{
  "num_key_value_heads": 5,
  "norm_eps": 1e-05,
  "parallel_block": false,
  "init_std_up": 0.0284,
  "beta1": 0.9
}
MLP neurons of a small language model. Each row is named by its layer, matrix (gate and up: input weights) and neuron, and shows model dimensions 48-143. Each number is 128 + 24 x the weight over its row's rms, rounded and kept within 0 to 255. A neuron's up and down rows have the sign that makes its largest values positive.
A block is one neuron, or neurons of one layer that tend to fire together. After each block is what it responds to, as a language model described it from the Wikipedia text at the highest values.

L5.gate1 [160  90 110 147 118 124 117  91 111 143  94 116 155 168 123 173 129 118 137 139  95  92 178 115 158 126 121 161  71 137  88 155 138 111 105 115 124 137 115 110 125 132 160 137 159 129  97 117 108 144 107 131 158 138  97 164 124 138 115  96 144 138 175  94 137 117 152  87 164 114 114 136 156 124 120 112  73  98 149 129 124 116 130 116 146 172 128 132 112 133 137 104 163 132 117 130]
L5.up1 [121 170 136  97 155 102 133 104 138 140 106 156 106 103 152 120 155 155 147 117 109  85  91 139 144 106 116 118 103  78 173 126 138 184 148 132 124  84 114 170 133 139 101 135 123 130 142 125 163 120 121 144 128 148 130 102 109 118 103 125 113  88 138 153 153 165 122 130 160 147 131 137 104 122 138 145 159 152 137 110 117 107 124 123 213 156 143  87 167 150 180 126 142 138 152 111]
L5.gate52 [116 142 133  90 125  95 115 144 145 111  91  95 125 155 102 105 130 114  92 126 124 152 149 104  78 125 161 135 113 125 111  99 106 151 152 145 129 143 133 125 180 130 136 115 128 147 117 123 133 145 101 113  94 104 153 141 156 143 111 148 154  98 127 133 134 104 115 132 162 124 129 125 155 139 140 146 121 117  91 100 113  84 154 160  94 132 142  98 112 128 135  80 102 125 124 123]
L5.up52 [119 168 132 117 115 132 123 154 164  83 125  91 131 173 107 121 123 162 135 133 130 102 140  77 104 123 146 117  86 131 129 121 112 150 115 129 129 114 129 121 124 142 127 154  90 110 140  93  94 107  96 119 133 118 123 149 146 123 147 150 138  91  98 150 126 125 107 118  77  91 141 133 155 116 132 144  92 115 103 135 169  86 164 150 101 170 147 140 127 132 139  86 156 118  96 132]
L5.gate76 [102 107 105 133 152 109 136 125  97 123 186 103 126 135 117  93 145 122 145 148 111 123 141 109 171 126 178 140 123 105  96 128 144 133  95  95 131 125 131 139 111 132 124  93 111  94  72 151 141 136 125  93 126 115 154 131 139 121 113 159 139 122 144 133 128 144 168 123 115 126  91 133 134 132 158 161 108 122 112  58 113  80 169 109 114 134 133 139 123 159 164  98 143 109 118 124]
L5.up76 [156  97  93 136 135 131 116 112  95 148 112 142 154 112 121 162 131 191 110 147 111 103 139 127 146 142 113 118  92 103 116 119 110 158 133 129 142 154 109 183 155 132 151  90 158 120  97 120 117 149 106 146 140 163 146 140 114 110 138 141 128 148 127 149 115 107 124 137 141 139 103 112 128 159 153 144 105 154 114  95  85 123 153 138 177 128 107 129 159 122 159  81 137 131 132 106]
L5.gate85 [147 123 109 177 119 134 148 145 170 151 124 140  98 140 136 119 142 132 152 136 121 111 119 131 152 158 129 167 124 126 105 102 124 142 141 101 118 122 137 111 151 122 132  80 157  86 159 148 126 117  98 137  60 121  81 142 141 105 137 114 146  89 174 113 102 124 155  91 127 160 121  96 109 142 127 112 105 122 116  90 137 106 136 170 187 123 197  93 115 156 114 104 153 147 152 151]
L5.up85 [146  87 133 135 148 130 128 134 122 152 140 159 121 141 100 128 123 154 116 177 118 100 133 110 137 108 124 141 106 136 129 112 162 110 112 172 136 118 127 138 117 111 126 151 129 143 142  94 104 123 115 157 135 171 145 144  94 142  93  95 141 161 144 120 120 143 124 105 166 131 119 111 150 129  82 158 110 175 117 153 140 108 168 105 153 149 122 109 112 145 147 149 130 112 179 170]
L5.gate125 [145 143 113 122 142 111 169  64 121 137 113 131  78 149 172 118 116 147  91 134  95 138 120 161 120 106 120 109 106 135  96 157 147 138 109 123 134 102 126  84 138 122 136  81 122 174  96 162 139 140 156 140 124 181 156  96 148  86 114 158 146 132 120  79 127 105 174 118 110 152  85 130 126 121  82 132 105 136 110  94 132 135 114 143 171 176 131 142 135 111  91 123 116 101 123 114]
L5.up125 [146 122 110 140 145 134 120 132 139 115 123 122 132 101 158 108 118 197 161 135 130 102 112 119 163 129  96 115 101 117 149 157 116 122 101  98 149 117 119 159 126 104 127 128 125 133  86 138 154 108 113 124 134 115 135 153 158 154 128 117  74 119 147  87  90  95 131 150 120 135 150 111 100 118 112  95 121 119  96 113 175 143 137 132 124 127 159 119 142 101 138 114 171  98 159 103]
L5.gate163 [130 102  96 110 118 102 160  86 145 115 131 121  71 121 135 167 144 166 119  99  81 126 144 112 131 130 120 126 130 138 109 112 189 105 139 136  68 133  99 119 138 136 140 100 151 159 133 122 125 125 146  81  86 134 120 119 112 111 117 168 153 144 153 132 178 144 152 111  98 103 167 114 119  84 147 126 119 118 130  98 102 116 118 174  74 134 134 115 126 165 128 155 120 132 114 139]
L5.up163 [ 97 130 159 105  94 109 100 125 135 111 133 164 155 106 132 119 130 130 128  94  97 132 143 111 121  95  91 129 127  84 139 131 149 103  83  88 109 157 156  98 112 121 133  94 151 167 115 147  96 124 111 146 176 155 132 163 157 112 138 109 139 143 201 152 117 121 153 149 120  95 101 138 138 109 141 130 159 128 166  91 114  82 171 133 111 127 130 117 154 123 108 124 152 138 126  99]
L5.gate171 [179 118 168 122  89 133 117 114 167 124 121 134 153 108 117 136 145 136 100 138 127 148  97 117 115 105 133 152 119 122 117 121 121 125 103 143 163 121 166  94  84 137 147  93 128 169 128 152 141 109 162 136 112 133 125 130 106 164 114 113 159  98 148 129 106 113 124 137 116 154  94 140 191 114 113 106 105 136 122 122 101 128 132 127 120 181 129 182 120 175  95 121 170 121 113 134]
L5.up171 [147 144 139 122 114 103 131 125 144 150 140 156 117 155 107  93 163 129 125  62 121  99 106 108 103 117 104 140 119 148 134  97 107 139 174 117 137 132 172 140 124 140  89 110 119 120 109 164 124 101 114  86 117 144 126  91 141 150 150  73 141 165 173 109 139 143 144 141 164 106 141  86  94 136 114 153  92 110 111 122  88 120 132 145 131 108 110  98 159  76 137  91 125 140  98 128]
L5.gate200 [131  99 134 137 161 114 140 107 116 129  92 127 118 161 152 110 143 127  86 102 125 152 175 151 162  83 147 105 108 122  95 116 167  93 100 132  89 118 175 135 115  96 131  97 163 141 137 101 137 128 147 155 108 189 105 141  78 113 103 103 165 111 142  95 149 128 115 129 137 112 152 156 103 102 155 128 150 135 179  91 121  93 108 146 154 152 137 100 125 186 165 147 138 121 149 100]
L5.up200 [135  90 178 134 102 157 150 141 162 108 124 151 129 124 114 158 130  86 104 113 137  53 138 138 138 158  85 140  88 158 138 167 106 149 141 152 119 123 150 130 136 118 103 138 116 117 109 125 115 132 116 149 121  61 102 116  85 111 115 121 124 123 147 123  67  63 149 118 145 118 130 113 134 157 130 127 101 136 157 105 154 115  89 123 105 132 113 134 150 145 118 110 145 165 126 113]
Responds to: Table cell values

L4.gate16 [110 118 101 156 178  93 116  84 145 144 128  82 143 136 175  82  91 171 118 164 125 113 110  92 123 112 139 122  93 136 138 140 104 121 101 108 104 106 159 112 115  95 177 102 131 144 146 150 142  94 113  94 143 142 106 126 115 117 116  94 129  88 138 127 141  78 130 151 117 176 156 124 124 146 159 146 122 130 153 105 154 105 161 120 124 116 123 140  80 149 125 116 147 123 138 118]
L4.up16 [140 120 137 140 109 127 109 147 143 144 136 117 127  98  94 119 155 154 126 105 113 134 172 148 133 142  83  95 185 151 154 134  91 111 147 130  97 104 145 136 139 141 101 129 111 159 139 135 121 108 151  88 173 118 157 138 127 136 135 108 137 102 150  96 146  92 103 153 138 122 120 133 202 140 130 116 127 130 134 125 138 139 156 131 113 104 106 187 152  99 154 161 101 126 105 133]
L4.gate47 [160 151 123  99 198 144  89 102 129 152 124 101 120 103 180 123  98 111 125 161 139 139 128 138 144 154 128 140 119 124 136 117 110 119 132 176 112 125 169 158 150  89 161 139 109 111 156 117  97 156 131 162 147 163 128 152 114 131 120 162 175 156 115  42 140 114 149 136 104 151 157  83 125 122 128 135 131 130 106 119  91 121 164 137 107 126 131 105 111 138 181 123  99 136 129 125]
L4.up47 [101 151 141 124 145 121 108 146 101 163  69 109 125 133 188  81 149 122 142 147 135 122 130  95 146 147  93  84 169 117 120 128 190 117 141 147 121 125 111 132 109 112 116  99 130 129 117 146 104 107 150 127 151  97  94 125 129 124 149  90 140 127 129 116 127  99 138 126 117 121 163 160  92  81 122 133 152 138 161 135 114 119 134 108 139 139 103 133 157 112 106 134 128 136 133  99]
L4.gate183 [169 130 129 108 190 122 125 162 117 130 143 100 161 168 124 126 148 175 130 124 113 174 144 123 108  92 121 163 116 122 126 103 126 121 115 107 119 111 131 129 101  74  99 133 123 163 149 117 126 118 109  87 102 143 156 140 150 153 121 143 104 141 184 114 110  86 111 146  96 117 186 120 125  98 104 150 120 134 114 108 159 103 134  88 123  95 123 102 112 150 161 108 116 119 114 135]
L4.up183 [153 104 148 118 142 120 153 119 117 112 156  84  95 126 120 137 174 170 146 168 125 139 129 147  86  85 134 123 118 140 147 130 111 105 145 123 138 140 158 106 127 111 117 132 106 123 133  76 185  97 136 132 133  90 141 141 169 156 143 126 134 129 114 112 104 119 150 167 166  98 141 110 109 103 120 125 117 185 115 124 157 111 129 132 102 123 106  88 128 177 134 153  95 104 125 104]
L4.gate221 [133 144 171 106 138 165 166 148 129 127  87 113 127 148 105 132 145 150 135 133 103 193 148 119 103 118 160  93  79 149 104 121 162 116 147  89 113  85 108 114 173  62 147 118 134 167 124 135  81 133 123 114 154 129 108 107 122 118 147 133 115 193 126  82 129 111 150 116 145 171 131 125 124  96 161 160 125 145 130 104 134 129 137 132 144 164 140 119 131 158 127 121 117 126 153 132]
L4.up221 [135 142 137 120 133 128  89 158  96 136 114 117 131  82 136 141 131 142 137 107 145 149 116 152 133 139 141 106 116 141 141 149 155 101 152 141  96  92 126 113 142 134 110 139 134 133 141 101 121 148  82 103 109 113 108 171 148 123 141 154  72 145 111  94 146 130  86 121 181 117 139 152  53 130 146 118 136 105  99 153 156 146 118  97 124 141  85 112 178 109  93 167 124 165 118 122]
L4.gate312 [162 138 135 125 103 138 122 107 117 117 136 115  87 169 167 125 124 142 165 123  82 123 136 145 159 128 178 171 113 126 105 151 118  93 128 152 119  87 131 137  74 118  97 178 117 132 115  97 118 101 103 145 102 176 136 109 132 145 107 102 131 134 164 106 122 129 141 117  83 136 136 101 156 136 123 140 108 114 150 114 157 107 107 122 145 116 133 117 151 131 153 120 129 142 149 126]
L4.up312 [135 147 148 146 141 136 180 135 101 110 143 135 130 100 154 131 131 115 153 101 106 113 139 135 151  83 164 137 126 168 118  95 173 107  95 120  86 126 137 160 122 142 133 143 119 125 162 133 118 138 102 156 126 131 140 124 127 141 138 130 139 149  83 116 124 147 137 123 168 117 155 131 101  81 130 122 148 150 113 139 161 153 113 120  91 116 123  97 130 141 138 101 113 151 148 127]
L4.gate328 [105 125 159 134 128 138  93 128 169 142  75  99  98 170 101 119 158 148 171 162  69 126 124 154 158 140 145 121 158 155 102 149 104 127 165 126 101 147  90 118 113 101 132 113 102 166 152 130  94 128 126 131 122 127 138 102 122 102 117 103 132 142 129 132 141 104 153  96 146 152 110  96 105  99 146  80 107 115 146  89 129  79 140 124 151 163 155 128 117 108 108 131 105 112 103 141]
L4.up328 [162 100 129 112 117 157 146 163 152 121 125 125 166  93  76 125 178 110 133 140 102 136 130  97 138 139  97 113 143 128 134 154 104 143 175 153 128 118 132 150  95 113 148 144 125 147 148  99  87 147 129 147 171 121 132 175 146 164 124 100 121 140 157 100 158 128 164 141  90 105 116 136 134  95 151 149 129 125 169 129 157  89 141  77  84 111 108  90 117  89 111  94 140 144 113 133]
L4.gate345 [150 118 115 164 144 148  77  93 111 115 151 143 130 117 139 155 114  97 122 146 117  99  98 117 142 155 195 153 142 189 124 151 128  87 109 165 121 115 154 139 155 106 129 125 131 146 111 184 161 123 138 113  83 144 141 107 125 164 112 135 123 127 154 119 101 170  93 118 137 106 117 139 121 101 121 127 116 123 154 167 132 113  85 119 127 147 125 150 121 131 115 109 168 116 113 113]
L4.up345 [140  79 130 166 138 110 117 154 136 109 127 167 137 147 106 106 142 133 150 116 139 162 102 125 106 155 134  94 142 148  89 138 108 120 156 108 126 126 176 135 136 137 165 136 106 150 137  94  93 168 128 115 120 114 107 142 157 109 155 104 117 110 124  99 149  87  95  89 119 123 176 184 132 106 119 120 161  90 102 129 183 148  83 124 136 142 136 114  94 157 151 147 137 124  96 148]
L4.gate383 [168 134  64 133 139 134 137 124 135 126 115 164 126  84 140 157 116  77 136 100 120 151 152 128 130 147 163  95 137 135 101 138 171  88 131 147 140 142 130 135 114  68 136 106 137 137 132 187 101  87 127 139 146 159 148 148 141 181 111 153 142 135 127 107 126  98 154 118 134 138 133 115  87  97 152 116  99 117 161  89 161  97 130 134 136 160 174 121 119 122 161 162 124 116 129 151]
L4.up383 [147  89  98 146 136 151 115 133 164 151 123 139 142  81 123 132 148  82 170 129 113 140 142 143 135 134 125 122 164 125 140 130 140 144  61 114 147  95 132  92 161 143 128 127 154 128 133 164 139  99 104 105 138 192 104 136  91 160 117 151 102 170 149 135 127 133 154 112  84 123 136  97 100 105 130  97 121 139 148 137 128  95 141 102 157 112 154  93 136  88 122 143 103 130 158 140]
Responds to: Separator inside numbers

L6.gate233 [121 151 135 138 111  64 118 121 150  97 132  94 101 138 147 112 145 113  64 171 122 111 133  87 133 106 128 122  98 110 126 132 124 133 140 117 122  88  97 102 159 164 121 137 133 131 117 121 134  92  87 121  66  98 133 125 126 108  91 120 136  90 139 101 151 113 102 128 129 155 112 107 136 159 139 133  99 145 112  90 100 119 118 143 148 168 164 118 139 139 134 120 139 116 126 130]
L6.up233 [141 156 110  98  98 105 131  95 122 109 112 141 105 107 133 114  90  99 144 106 130 156  98 165 167  90 130 156 112  90 163 101 144 122 102 144 138 119 130 104  91 120 114  89 105 131  81 116 147  96  70 167  82 130 136 119 142 132  98 113  96  78  93 110 126 122 120 132 134 163 134 111 161 113 100 109 178 119 155 140 127 125 137 132 125 170 146 117 121 113 123 139 158 127 113  78]
Responds to: Numbers in tables and dates

L5.gate5 [108  80 146 128 132 135 103 133 122 125  92 117 137 119 130 134 104 147 117 205 108 132 127 103 150 127 139 125 127 111 117 148 104 149 126 111 110 146 149 107 171 143 130  82 146  92 147 156 105  92 141 114  76  97  94 109 125 132 102 154 111 104 133 167 130 120 128  91 135 100 150 127 122 159 124 111  88 109 138 147 155 121 129 129 105 188 144  83 112 130 121 166 137 125  89 141]
L5.up5 [103 120 115 119 144 142  88 100 139 178 136 139 114 173 158  78 120 142 104 121 146  68 120 115  79  88 160 154  90 119  97 139 144 122 159 121  99 123 138 136 136 116 120 125 139 146 128 160 162 104 116 110 124 159 145 120 129 131 107 129 163 136 115 127 141 140  96 134 117 150 125 153 116 151 142 115 104 145 112  95 145 115 142 153 105 132 118 129 159 137 162 123 105 165 167 154]
L5.gate19 [122 169 145 109 126 111 120 125 134 120 160 133 129 135 133  96 117 147 152 143  76 102 116 170 126 117  87 148 101 137 123 103 117 124  98  68 179 126 126 115 130 119 139 148 128 118 142 132 151  92 108 128 140 146 127 109 115 182 118 128 137 130 144  99  89  99 163 152 164 131 126 126 112  97 101 148  88 171 141 117 174 111 101 148 137 149 109 120 128 141  68 163 160 135 142 107]
L5.up19 [ 90 110 144 160 139 120 132 107 149 159 157 106 129 106 167 100 116 116 133 128 162 136  80 125 115 131 120 118 119 164 137 123 152 125 137 127 145 134 150  93 109 131 123 139 120 159 105 171 145 117 110  96 130  67  85 109 126 158 145 160 124 144 111 117 143 111 138  99  84 146 136  95 113  66 136 150  89 147 179 126 120 122 116 106 161 151 110 137 149 121 102 141 125  89 125 132]
L5.gate25 [ 99 123 120 137 118 198 122 153 106 172 149  99 126 126 148 131 136 107 114 139 132 147  86 144 140 151  81 152 142 147 159 131 125 152 161 192 186 123 131 168 119 124  58 118 112 134 134 148 108 111  98 135  88 106 130 122 129 141 101 108 135  97 136 116 122 128 128 139 109 148  99 129 143 127 144  82  89 152 114  82 129 102 105 181 100 142 156 157 146  82 171 167 161 121 144 107]
L5.up25 [139 127 147 145 114 168  98 132 129 122 159 109 172 112  78 138 135 119 167  97 113 119 110 104 126 108 112 151 175 124 126 100 101 121 134 141 130 118 168 139 127 143 136 132  91 156 176 112 132 108 128  78 103 157 172 125 155 152 151 123  92 136 164 160 117 116 167 132 162 120 113  88 116 169 105 148 136 116  98 141 111 111 126 132  97 107 116 165  79 183 135 104 140 144 125 101]
L5.gate102 [132 129 145 103 134  98 133 136 145 144 164 137 116 128 103 156 148 143 168 113 102 128 145 139 143 108 145 129 109  93 121 152 104 136  87 154 143  99 148 119 114  88 172  92 154 148 128 120 130 103 154  88 106 135 146 111 122 136  68 111 106 115 183 131 104 145  89 157  95 134 149 133 131  74 118  81 118 143 125 104 109 136 124 125 152 129 146 122 146 120  88 167  99 121  89 164]
L5.up102 [139 158 124 126 131 134 158 123 126 161 170 162 163 121 141 120 146 120 136 147  97 136 137 146 133 130 135 156  91 135 159 117 151 116 156  87 149  98 137 153 136 122 162 162 188 111 158 123  98 164  97 110 133 133 124 136  74 146 140 119 147 150 119  77 141 164 149  90 114 131 169 102 121 127 120  83 128  92 153 113 152 129 176 137 167 160 162 145 103 121 102 139  98 122 102 166]
L5.gate159 [142 148 153 115 124 104 156 106 124 125 104 105 119 154 102 116 168 120 130 173  78 163 138 108 125 127 163 154 139 135 138 145 130  81 115  95 104 122 112  79 115 108 127  95 120 152  62 139 118 129  90  94 120 129 137 144 123 135 104 162 137 107 149 121 137 145 144 105 128 143 142 132 120 135  88  93  65 131 210  89 111 166  98 106 146 163 142 154 147  79 162 114 142 126  96 164]
L5.up159 [136 175 153 102  95 119 127 148 141 130 112 133 132 126 121 138 125 149 142 137 119 144 152 116  88 143 154 122 144 153 161 116 104 115 132 178 156  81 139 131 142 141  98 149 106 136 109 101 135 118  93  97 133 150 142 127 157  98 144 176 138 143 128 131 102 128 134 152 116 132 181 108 132 154 112 164  90 132 151 129 147  99 104 110  93 107 119 152  98 116 117 163 119 132  92 162]
L5.gate182 [129 119 149 185 141 115 119  76 120 150 165 123 136 132 125  90 154 143 148 151 138 121  89 131 170 144 161 102  94 134 107 118 147 159 114  87 102 114 129 121 112 121 180 167 146 114 112  86 149 163 118 141 148 112 102 115 126 102 157 124 144 106 164 135 125 132 156  89  97 117 119 123 120  66  89 139  80 129 137 142 147  97 166 122 134 165 115 124 141  91 129 154 131 117  78 157]
L5.up182 [156 124 174 109 160 137  98 111  96 182 121 142 126 104  91 101 125 101 173 125 151 137 112  91 194 137 123 145 145 133 111 108 148 109 124 157 109 151 123 159 106  94 142 175 129 149 166  83 204 127 143 108 163 138 131 118  89 114 151 111 140 140 120 104 144 118 147 158 143 145 121 126 100 137 140 111  70 132 125 135 156 108 158 124 189 142 117 128 104 151 123 111 142 116 100 145]
L5.gate197 [130 115 119 137 142 101 125 108 103 120 148  87 139 104 134  92 117 128 140 115 118 142 127  93 159 116 138 128 125 113 108 102 118 105  98  99 109 145 140 105 117  86 169  80 104 149 122 149 107 114 116 133 109 129 128  84 104 155 135 138 140 143 176 148 119 150 141 111  99 162 155  71 139  67 133 124  88 143 135  62 114  82 144  93 149 163 121 150 120 131 147 139 128  71 125 136]
L5.up197 [118 147 124 190 149 151 111 110 127 188 144 127 121 104 153 117  95  98 146  93 111 111  85 141 137 137 118 143 135 158 138 124 107 112 144 145 137 105 123 130 102 111 141 115  65 150 151 122 105 102  84 131 101 182 135 129  73 137 123  99 101 152 154  92 117 133 159 160 168 158 146 145 155 124 136 165 131 121 159 117 115  93 108 121 141 156 103 125 121  82  92 151 102 117  84 113]
L5.gate411 [109 118 117 130 153 102 107 142 163 124 140 156 144 102 159 117  96 104 179 162  97 133 102 112 135 130 138 138 115 131 112 154 117 160 155 119 157  88 113 115 104  92 157 145 107  86 141 101 156 123 122 108 108  99 131  69  89 140 115  97 149 134 162  67 144 163 102 137  98 137 161 104 153 140 159 106 122 113 134 139 137 100 138 160 120 147 125 102 177 118 138 122 152 103 104 173]
L5.up411 [142 130 148  76 133 111 141 133 116 190 193 171 144 135 106 119 151 134 137 166 132 104  98 133 142 129 111 102 129 114 110  77  88 155 139 113  99 138  95 140  86 120 174 124 138 131 136 132 152 120  92 145 102 158 111 140 112 134 137 138 114 125 111 115 156 139 131 145 120 113  76 134  86 153 118 121 103 137 114 118 100 107 131 101 146 127 140 134  79 102  86 171 110 106 101 138]
Responds to: Separators inside numbers

L6.gate242 [ 89 135 124 144 143 141 150 119 140  95 120  78 131 129 106 116 161  92 135 138 148 148 127 111 139 129 112 150 110 142 143 105 100 109 142 139 140 124 152 140  85 146 117 148 117 103 113 124 173 141  86 151 113 165  86 106 113 141 113  87 123 133 127  99 141 114 138 119 166 126  97 126 128 118 156 107  93 159 130  82 104 117  81 141 158 135 143 137 125 110 166 159 115 107 114 152]
L6.up242 [175 123  91 172 111 128 150 156 109 145  91  62 165 108 120 115 150 106 142  75 112 153 132 174 102 131 115 107 143 104 137 128 105 135  75 120 133  99  94 156 102 158 122 115 121 150 104 140 109 153 100 116  83 135 110 137  86 154 143 150  77 115 143 112 154 121 103 147 113 120 130 122 113 113  90 134 158 148 129 114 148 107 152 125 131 149  73 114 140 127 112 130 105  93 110  60]
Responds to: Split numbers and words

L4.gate73 [168 124 143 137 109 107 138 104 148 122 104 130 103 136 193  96 108 130  99 134 112 121 151 144 151 122 133 186 123 164 109 136 166 146 145 135  65 118 139 121 140 148 140 129 127 132 114 120 115 144 148 160 163 157 131  92  93 130 100 137  81  97  99 113 145 168 129 123 168 115 109 128 137 147 144  97 128 104 126 128 142 121 101 111 127 101 145  93 100 151 172 149 127 110 134  97]
L4.up73 [134 146 119 145 125  87 165  99 121 109 143 108 112 135 131 141 131 115 127  93  76 126 157 134 109 120 122 122 113 120 101  72 153 107 144 127 161 160 161 138 133 135 147  65  71 118 135 149 148 140 123 151 143 172 114 149  80 153 111 118  87 109 144 105 163 104 160 131 115 133 126 134 168 103 113 138 136 154 138 153 136 134 132 131 121 164 132 116 147 127 152 154 145 116 133 125]
L4.gate132 [162  99  94 115 141 115 114 140 109  74 122 170 148 127 143 155 131 119 140 154  90  79 119 127 154 133 144 134 103 121 104  96 164 132 119 111 153 111 150 153 111 138 142 118 169 133 125 151 121  95 106 138 141 183 163 123 138  57 123 133 138 151 166 175 130 147 171  70 137 108 105 124 150 125 109 136 164 103 124  86 132 152 155 111  88 125  98 110 125 137 148 117 165 137 149 139]
L4.up132 [171  91  76 115 168 119 106 116 102 117 133 133 136  92 109 142 104 113 153 129 158  89 146 129 150 122 113 162 127 125  76 119 156 115  91 110 134 100 162 148 139 115 104  80 106 115  93 126 110 117 118 123 130 152 109 125 139 114 137 149 153 151 135 146 131 115 149 117 120 134 134 145 168 122 194 164 124  87  88 113  96 127 173  98 129 143 120 111 145 153 138 114 137  96 149 152]
L4.gate138 [152 129 133 157  86 123 137  78  85 123 140  95 130 107 150 127 120 175  84 155 129  89 137 111 137  97 130 130  83  89  98 118 118 152 117  94 117 124 126 153 149 113 135 122 120 111 147 127 143 148 119 151 128 126 137 149 112 119  97 124 133 110 139 145 135  98 176 134 109 129 110  96 122 124 118 108 111 177 137 121 126  98 148 161 141 112 169 100 130 131 124 177 124 142 147  91]
L4.up138 [149 127 118 134 101 153 109 151 143 131 169 110 156 108 128 114 154 137 133  99 116 129 138  54 113  99 104 119  77 126 112 136 128 141 105 141 114 138 129 129 116 111 131 134  96 107 121 146 109  99 141 139 132 123 137 141 130 125 137 179 110 118 117 108 113 120 136 165 132 129 136 176 130 146 136 143 133 109  94 138 114 138 109 132 154 120 126 195 159 150 194 100 142 145 161 157]
L4.gate177 [140 107  88 114 137 147 193  76 120 142 129 130 122 155 138 134 112 123 153 132 122 132 182 130 163 117 104 165 100  97 107 150 132  91 100 154 147 127 139 140  99  51 117 129 100 108 104 147 106 115  98 140 131 153 119 154 139 112 127  85  96 135 113 124 105 154 107 149 140 136 116 105 127 160 135 111 178 132 138 118 147 109 125 115 153 170 115 104  92 167 142 104 180 115 118 124]
L4.up177 [123 143 127  92  68 132 127 145 102 138 108 127  97 106 138 138 140 121 124  98  96 157 119 151 148 123 114 157 137  97 135 142 123 107 147 114  74 129 150 153 111 120 123 103 146 174 161 100 133 170 137 152 151  86 110 129 182 125 101 108 140  69 155 170 168  80 112 131 127 122 122 105 149 124 163 107 102 120 160 140  83 104 132 120 169 162  94 157 135 123 152 114 135 143  92 131]
L4.gate243 [162 136 105 106 163 110 109  93  90 177 128 133 147 122 159 108 111 111 111 128 152 121 128 127 133 165 186 107 118 170 133 132 130 109 124 143  90  83 158 137 142 120 158 109 116 116 136 148 154 107 130 143 199 162 142 122 149 122 131 144 135 152  95 105 122 138 137  97 159  80 135 127 116 162 112 131 148 143 105  87 125 112 138 165  98 165 104 119 140 158 141 126 151 150 167  92]
L4.up243 [160 146 131 115 125 106 103 134  96 138 117 147 140  60 155 118 107 108 125 125 106  96  85 136 105  99 142 125 128 119 163 148 130 107 154 125 171 115 132 179 106  96 106 129  98 171  93 156 102  87 143 122 136  77 105 101 106 119 135 151 136 116 147 170 129 149 135 121 155 142 123 118 108 177 102 126 174 128 110 125  67 146 144 140 131 135 118 136 116 138 128 145 193  53  94 152]
L4.gate283 [144 107  89 147 148  81 147 112 115  47 102 136  90 120 132 171 138 152 135 134 100 110 108 163 187 115 158 149 114 111  99 109 126 102  97  91 147 142 117 152 131 113 108 103 147 119 159 165 127 154 102 148 109 130 146 130 114 148 104 158 116 112 113 124 136 125 153  91 157 181 107 165  72  83 125 101 153 120 132 144 106 133 124 118 135 175 135 124 104 130 123  98 117 139 118 132]
L4.up283 [124  85 142 168 172 114 143 109 118 110 129 132 164 144  92 121 121 131  85 109 121 153 111 149 102 108 164 148 116 123 125 112 137 146 112 169 140 110 124 117 132 123 117 107 107 127 123 160 165 175 146 102  71 134 136  82 127 126 131 148 147 118 103 153 118 185 140 129  88 140 128 175  96 163 138 121 123 111 131 117 147 111 107 118 123 113 157 110  74 129 121  83 115 134 121 153]
L4.gate300 [114 149 146 120  63  85 105 110 154 127  85  98 117 153 172  88 139 144 132 101 121 157 115 116 180 101  91 108 103  93 139 123 147 129 136 113 170 151 120 100 162 104 113  84 128 139 129 155 147 110 102 125 112 135  95 123 138  98 149 115 132 103 127 113  99 107 114 135 153 142  77  92 133 106 101 123  98 151 135 118 102 129 151 107 135 185 103 115 151  94 157  96 171 171 108 117]
L4.up300 [150 179 100 137 109 147 148 115 142 127 139 142 149 127 106 118 171 120 126 128 122 105 120 120 165 126 140 132  73  86  61 125 160 169 121 145 135 108 122 147 135 131 118 102 153 119  91  97  86 126 123 132 147 128 131 136 107 152 136 130 113 124 139 114 122 140 159 106 157 141 112 161 116 138 103  81  83 168  69 105 151 123 110 141 120 133 127 133 150 162 133  98 112 112 125  75]
L4.gate360 [142 100  75 122 155  99 159  79 124 126 133 136 105 129 131 125 113 137 120 109  88 104 149 137 186 109 132 114 121  63 122 115 157 103  82 118 121 114 114 167  95  84 135 121 116 131 115 141 132 146 108 190 113 152 169 129 146 129 106 138 132 145 133 146 163 116 171 133 107 144 149 100 119 118 150 129 120 136 109 109 129 115 132 120 133 145 136 124  75 136 131 115 139 121 120 139]
L4.up360 [170 155 102  93 128 155 156  88 108 152 117 140 101 141 148 131 102 114  77  91 108 117 153 132 141 124 136 143 101 151 146 124 131 163 119 157 137 119 108 165 116 122 130 131  78 115 114 203 152 161 110  95 131 112 142 121  89 161 118 173 139 125 145 109 107 117 106 131 121 139 144 167  85 156 142 141 166 157 131 115  91 116  92 113 171 129 161 165 155 148  97 117 159 112 142 142]
Responds to: Table row and cell breaks